{
  "n_layer": 19,
  "d_model": 512,
  "n_head": 4,
  "n_kv_head": 4,
  "head_dim": 128,
  "d_mlp": 2048,
  "vocab_size": 32768,
  "activation": "gelu",
  "norm": "layernorm",
  "norm_place": "pre",
  "norm_eps": 1e-06,
  "positions": "learned",
  "qk_norm": true,
  "attn_scale": 0.13,
  "bias": "none",
  "tie_embeddings": true,
  "parallel_block": false,
  "init": "normal",
  "init_std_qkv": 0.0156,
  "init_std_o": 0.00253,
  "init_std_up": 0.0156,
  "init_std_down": 0.00253,
  "optimizer": "muon_variant",
  "lr": 0.019,
  "lr_mult_o": 2.0,
  "beta1": 0.93,
  "lr_head": 0.00719,
  "grad_clip": 1.0,
  "warmup_steps": 66,
  "schedule": "wsd",
  "decay_fraction": 0.856,
  "decay_shape": "linear",
  "final_lr_fraction": 0.0,
  "batch_tokens": 131072,
  "seq_len": 512,
  "doc_mask": true,
  "z_loss": 0.0001,
  "train_tokens": 612400000,
  "steps": 4673,
  "dataset": "wikipedia_en"
}
MLP neurons of a small language model. Each row is named by its layer, matrix (down: output weights) and neuron, and shows model dimensions 64-159. Each number is 128 + 24 x the weight over its row's rms, rounded and kept within 0 to 255. Numbers have three digits each.
A block is one neuron, or neurons of one layer that tend to fire together. Before each block is what it responds to, as a language model described it from the Wikipedia text at the highest values.

Responds to: First-name starts. First names, or their first word-pieces, opening a person's name in tables, cast lists and reviews (Tom, Greg, R-ick, Sh-aron); also the first pieces of place names and sentence-opening He or but.
L7.down320:158184142111121152134158098175144188106094129149148118130133125169138104152115106140141131143119107116099115119126165147141172086169117093171105133121150116115109121116134130176138149101130090120124133125110094114157085146133138099150213117149156103096137149123130109141105129173073144145
L7.down589:155116146133120154094139128102144098117116120155114097126099109135151124112108149148123100111150085161165106155133148095146192137123116113132103160148140146157179114093117153112102136139158123122138126088154117110093080158172114123145083136096140104138136159137102139126137094145111161127
L7.down720:153123135171083098138142171166169143143174114100118085113147125158133145113120144162108121143146143101152120138104127093083107111125110109094143114098171128135142094119078136160174109095155141094088153077141109140138141119174091139116156165130120102127104124101124128135095126128106140058
L7.down1562:169095167146112132142138155138127126156121136152119139103175102144107172134114134113096098125145120098163108123130157125170139133116131121104101140107173097086149103084098125128073117122148107134089132162122106117150145148113112132132114134147100104187129178140136132111085114141105105119

Responds to: Verbs taking prepositional complements. Verbs and participles whose meaning needs a following preposition or particle, such as leading down, dates to, came from, ranges from, compared to.
L14.down96:129129112128110172100074178172143101142131164095090117106128177130147136124165113149119092152117106094155146105110160126088111135124126111124152105098130117146076167094137165123147105138156190121131130111142121158099130121155079157144126159145115104144138123140138133119133165090103119105
L14.down114:112149111135113127131137138123138119122139116094114109144100171125074122116097127108132158129114145120153109117095135095109129147134119144118142159170147138126160154094091128165098139142159141169129151141110140150128183078142137091103179176120129094134131121098143127095098206118118107123
L14.down261:128136169131117126135123119128160145140165126098132148115127122166107074118169137107176123127142142094108100147123122135115160135139080151110128122111100075140184153118127143129140142180177149119096138139118136161061179120150134104130117142066122113079164163128153123130161171141092132139
L14.down786:094101137140123084121155139133108130117113126151147125147179147098151129164128110170156168110142125093169131098128101161116139161068144124093153139124126110096129143125107109106147146154137105152109101129127123144103122133138089119187184113099153106114150142101153168124153167148124142124
L14.down839:142199150149086140154122199153122133099136141083119108097144152110133157113116143163153144156120124143097131140121117142129130118150110138101159148100139105138136086103137119156098112089129115174130105172125130071152115124138121091110131144129105131123146159139119136141142142151102113106
L14.down1136:102147118110092141141092079135121134145104135136135071110149107155114110162141138119152147125167161123147099135121115113099120191125161139148148137161147098106141158164143151183077143158089087167132096132149124093130128077104123163117125092125167140135134163147150104115167138105062137146
L14.down1595:119130112135080107132104099085153160120127128152108121133152109152120086119138139169163166085150137142114133101144140143138112151154118160124125161137103139110184141126156133120101142162124109129098144052127146138090154165103139149121143121173139150078129133149134108109147142154129135174
L14.down1957:112106142106128136151144108086176114153122068139161122116160142137159103098127132122078140127156147131140130142132106103104158149126138106091177159107075148109123139134151098144091144103125113128086166160123104148125140139122141165108100110133114154145138147130154136101138157106132137120

Responds to: Word-initial letter F. Tokens for the letter F/f that begin a word split into pieces, often after of or to, as in f|raternity, f|it, F|emale, F|ootbridge.
L7.down430:093175172108122118112155122110141148155086166130146132120153136112107136165134130176117120103082137155126118178157157135083122146110106132142124134116104112125151171155112136115091126081143123113101128131112093123111171165118123109153100129118092096130138155124133121143091113110113090141
L7.down623:114167176144086132138136128116152133139113136144145132127135116151144084121150084151143114146143125129177098146113130132155103120152094112135092119152138141141179140155164085100127077105114121152148138117149071121117157157146084114154082116092136139129096144114177110100144088086105131148
L7.down725:099105138192129113114137106087123115155160105131163145123124121167131131110113132126116159115060104160154101161146152153119091140141159137146147108098160118179155162111157144114140121135117093130118099116151122108121160134128118120169107123106170157112130139119146146084130135110107127148
L7.down1595:078134128125145112112166129148111201115101139147138138098145122134135133138154111099134122142143109124136118168110128145179160160189086112139125110110102125165125086115101089097094090106124117163129123129097088134161134106146083068117124113070094104111150085130101116144126143141083120135

Responds to: Relative pronouns after nouns. Mostly which, that, or who opening a relative clause right after a noun phrase (", which took place…"), plus word-initial F/f pieces (Fenerbahçe, fences, fury).
L8.down282:137143138080107111118114117120123135120070125116115137108164128157124114106133134151121102141115139136110126146122121172158121153158127133136079088106159140117118143183117148124101087131113127115111127109100085102153151106133120116136076128117098143131116160142162104168103113119128099149
L8.down487:182138148111177150089140139151125106096126154120122098152091131162171133148108161143133109149142114152108126118115100133177135124115101108139084108134165101148077154094099093140141136139134124136078168155107158123128099144104103116096099135136151122167126129136122163141123092154120115169

Responds to: Past tense/participle endings. Past-tense and passive-participle verb endings, often word-final pieces like -ated, -ed, -led after was/were, e.g. detonated, reused, surrendered.
L7.down1003:111152159170128122099141148048080122141100147130151101131157136138138132088138077098151096078120122142148139126105123129163151077134115091136150109112139123124148121137093086120099149144137100083115127109117142105115158114139150176106158078148127098094126114120138075126138090142146073105
L7.down1173:150124106157113127110155140130121180130114129134157109112124125131125094163193131129124148115131128132137161138100113102145109107145131138119121134175114112124142106141098121091161115159142140144131160130126106127130101071116116143144197153169156166114194104132122110135128145117089186141
L7.down1281:117136140128160102139120115096179166123108148179107131144057100124124151131131173149115141047145136137135130157118112156122114115117129114097149128107107183137134108106133183114138119114117129146117144155088143138145139145121149134102242152125096108123120125156115129123149175108158117108
L7.down1899:121083116106111161123128144115128109086158126101124102134129107176129106147146138132181208099150145135125120136099126160116115106119109144097159107114157113131166100093140127159098106124141087133142176122098161114132148129086148114121095133155126112124130125162144083138092195098151129102

Responds to: Given-name endings before surnames. Final token of a person's first name, often a word-piece ending, just before the surname in lists, tables, credits and prose: A-my, Pa-ola, Dec-lan, Simon.
L14.down203:154155112158125131099149146123108097139127135146148145147093161158114132121113109156156106081111156122165133140126120117117100118094127142101127138110140129159145141105090125148092107118073075122134112137158157093132131133127136132143010131117136111155103145072117169144114137137146132146
L14.down220:141159121117156070171141150194151107150119117138090103082121094147104132137119146155131140131126095096149115142171136116082155100071149124128128160082125112089102129084130109151161153148132095115147117148125103144116066135136142126137108134128141118117153136101105156142122123117114161150
L14.down402:117103101138096137134118120115131161091132130122166120120127121168150123145127077142164127146107081142164161142128108140123166134133107127157164085081099169097144127104118153118127111151085166134117151115141161102135126138131106137137154132133132118153118128135115121159123104147131133117
L14.down567:150148100087118132173143148122159130165151126127097131124118114139149125137091114122111139117118124084128113116123107130135112118162096077124118081106133142147143103120107167108117144132122138147099094090141131159127119109093137165135228142113165182158089164103097141167141159111088124089
L14.down1007:124171127134118119126112168138110083142140114117153119182157068141109164117120150163140148100141152107114110145132147146122099129101108111074111112090160139121165118115098114121117100140133057133116096102137143116128098102130138119171132154120137125158101138082139134155112135099119129119
L14.down1128:129145127128117142098098115166154135129169119162161145165130104160093121120120144198129108162132138114145138096135178119111130135133129124131132069140132121131121116128107127064112121128158110117099153121174151145138146158116131120124111174144114118157131139109161135160118120104066112125
L14.down1464:097121106133092104156130130113092143115117124157120099112103117131124152109083143137141142113153116134150118132103092113105093144110109142106154117105173130104170118072125136216149116191073120112126108103199171146137145121140142137134174125123146113130134132117125153163119145145124123126
L14.down1733:118118080143109130129108113161111135124170103155150110130108149138114157118113116116144126074164167130164117121075122119107125116125123087085112148153114154112142153108131147177112139161118088143103120097140167090145117099129111162132124131140154094109098148108139155167131113154136112106

Responds to: Word-initial letter f. Fires on a lone word-initial "f"/"F" piece starting a split word, often after "the", "to" or a comma (f-rescoes, the f-amous, F-emale), and weakly on plural nouns before a verb.
L14.down35:103076101106109143118071135159119119128131123076080103118143132077090102076158096125121114114141132117191196158142143181109113119116130148099141084143142168171163131151115156138132086120177129119147095112124128114123134119111106095118082151131101103138117114137137130141105146084154121121
L14.down387:120145119125151128147102120122077121073125087129150150105135117124100120116117148148077145181140148106117142114150113129116139132086114105132124130162139100085146108132149142140146183084123144150085127185073116117087135132089106143085192112125129188113111126123136121130132133124105131132
L14.down1229:135118136145109149092102153156107100130141125154141141126122162128125114146131141171090070138109105090123120111170133136136145124121139145110161094097154120131133126123152174143138140117155139129072136122121116130112112176129167112123106144144124117135160127132124125068127099142147117125
L14.down1422:135141121112117150092102133129176138118145117100084149109141160084131115111124149151117142122150114141121099115148098125131134151127126111136126118163132129115126124163122131075069130097133091141142168144163065101092136103141132127115055141146144129159131108138140100160126159121147123133
L14.down1716:156133154139098104140103125124140132147114128131133106108122178106102102141096151141110086097122113140132123130138145118097106140134123130145094160173112131112133125143090125146156100144133111150124163158160120144120129212130115131134170111108129134121151117141161155130137114147083125092
L14.down1718:130136108156147104086100123129099128157116147114114122140107163159108122133119154148163076135096081150179079118135082107146170121108102181127078114157151116102118096133138105138113102140125114106110136112124168142131147132148125106124081109134154092164113117137148156102106191099093127096
L14.down1918:112105184123114107127123116145117174167107109095154128095110130147129130074127103127202126111114117146104158143097151104131101161123121109125156102144126114132137127127114088104091125130132142160147127156130130106151108124116160133142116091150094149113123110145120111156151121139120131128
L14.down1972:114131123125135106108146115124106111130130140122129084158139134182154150127080129134139133124163109154091157117158168118129157118162138077168093076161130112102160126158145067110135167153149103119105132093122131081096093099098105144123026072189137155119106152162125116126135115135102175120

Responds to: Passive predicate after subject. The first predicate token after a subject, mostly were/are or a past participle or adverb in a passive, such as were shot, were initially, made.
L8.down902:122113131122073137115142116133125113154094137118127111114154129122068088141101128122145113167149142104131120139117141096166120170161118140108123110118116108161161158133093164134153112125137144152108154139127117115120148113144111120124236063134101146123112163142127157158131123117120148158
L8.down1660:137131151133093102143154125111144112103145178119094117119137131140144138113091124160148156155167098121123099127066147118144101160124152175124134157123128117143118118128089155131175151127126133126117147145124095121156142129132119148146170138124173120108112122085092107151112163109090160120

Responds to: Section-start and date prefixes. Line break right after a Wikipedia section heading such as ==History== or ===Early career===, plus tokens that precede a date number, such as on, on September, August.
L7.down671:108150107159123103104123160154092112130130130161103155110167189144131131102172154168128146149115111147137091114113142156108063119130147125106102121132146081134160106092118112157159152139123143124158159135134098122092112166094123108128159076088086129136144093155147138132092137074121128116
L7.down1078:156132111172109152114153093124112154115107122128179126138125113157147111134180122145153100154144121150130102136113150136164099143132107108146119134147161112151093102120148119099149108121165093100149128151126148157118119145137119101111117132134153096176114136112139118125130142132092132128
L7.down1725:095139118084138182154155141123160140119120123116111127094124107118136132127172127125149128128140123198153149104124105121123134132121110119150098183102110124156137115113171124160173115157095110135123130176131154106138160096163157098136157090120147126138134118129145147147098113102098091122
L7.down2033:133137139164122146139141152130121121083128149112124177137131119109121087136139076142122128106121131140111124119132127152086120145137147119120151107141132125129129103131161168129135122117134127093111123109177158108122092128121132133159154151091095121087126132106124098129147131194128174116

Responds to: First-name completion pieces. Word pieces that finish a person's given name after its first letter(s), just before the surname, usually in lists, tables or credits, e.g. S-ally, L-ionel, G-erry, S-usan.
L8.down1126:109107146133114091111138156152137159129149132148130155117153155138123168101161125162098092122145147134167086119113113160137139102118130136099160135123147126091134084131143114144157109128156107090117163104138138095142123147151126161113143133126100123156093134099132148142077155121076131151
L8.down1353:134153147126092081084155188103121092153114116151128136138172106174132137127111092146104124136119139147102084156150182113108119117146131150128117112174209093177127096172143101164148107150122138084135148149148086147127168128106074119130138121135155121129111146128112117167129129085104137100

Responds to: Start of a date. Tokens that open a specific date after an event verb, such as on, since, from or a month name, as in "retired on July", "died on September", "since 1931".
L14.down31:107129153126125154117098119065134148142130138134095139133178119084112112155164138095144126169205129144145112116129043165107083106151128109125113149140168108144111126121128156142097131154111104095148077121143094112114124136148110155120057144122137159123146125143147102152139150152129119143
L14.down124:100135153108125128141108139109162102135123108160153167138138101116164113189105139180103124104101127144123110192146173176156118172098143102125107108135142167157081173144140142119123106095133140105150102115143133146138076156133133129149176137142138113144118154139123129120150148166104168120
L14.down358:125136129132118144125127099146107172169117109144147137134129137098131135116140119120141149075148119139131131168084110106107138112112123137106134120139122142143152145182121112108133136152096135061171113098081120131143114114085150138141184178141117124147157115137102086123128115173101170105
L14.down364:141121112137122139121141131122098159158143151109124075148118152108131122114121125095152096119113116166138153141079149157146135141101125117111088146115159119135102128150120141162130139095122096119082116148159162133085137151131114093111059138179125095152128109121106094071109116099188117116
L14.down987:125165116132130096120161131099126112147106120090156125118098140124089114093154137101120082082087158132115126105112136104126147136150151173166169130127121119090156130114141098092088125098114091139126154131125153122172076138103121094123095130127129138154116106131167168123192090148117119153
L14.down1070:155143115122081079128110090110154120132141148150146115166115119119157164101146151138152134128138136105150138102094129163122162139107164109175095089117136098142109116087119133141151171117098131121133104091133153090114126096114131115118048147116119123161162117124106114134178087165135147104
L14.down1239:163105132172130135125125137152145159142131119127115142096188124116164128178108145128115125126156115113103137161131164114132115134114119079126158160120176051144158113106132123079110120134152115107095071125134096136128117143091142121117133111143147145107132136145122158124107117146115170111
L14.down1954:111064112129120169119137147124122150153107123118124114120134149130123116143155150176140083140105121096145152121120170141141152132131127162114181129193135107138161121133091129100130130131154116151126126139112133168136156104106134102112113084113132150074117145125128152123130130140125125091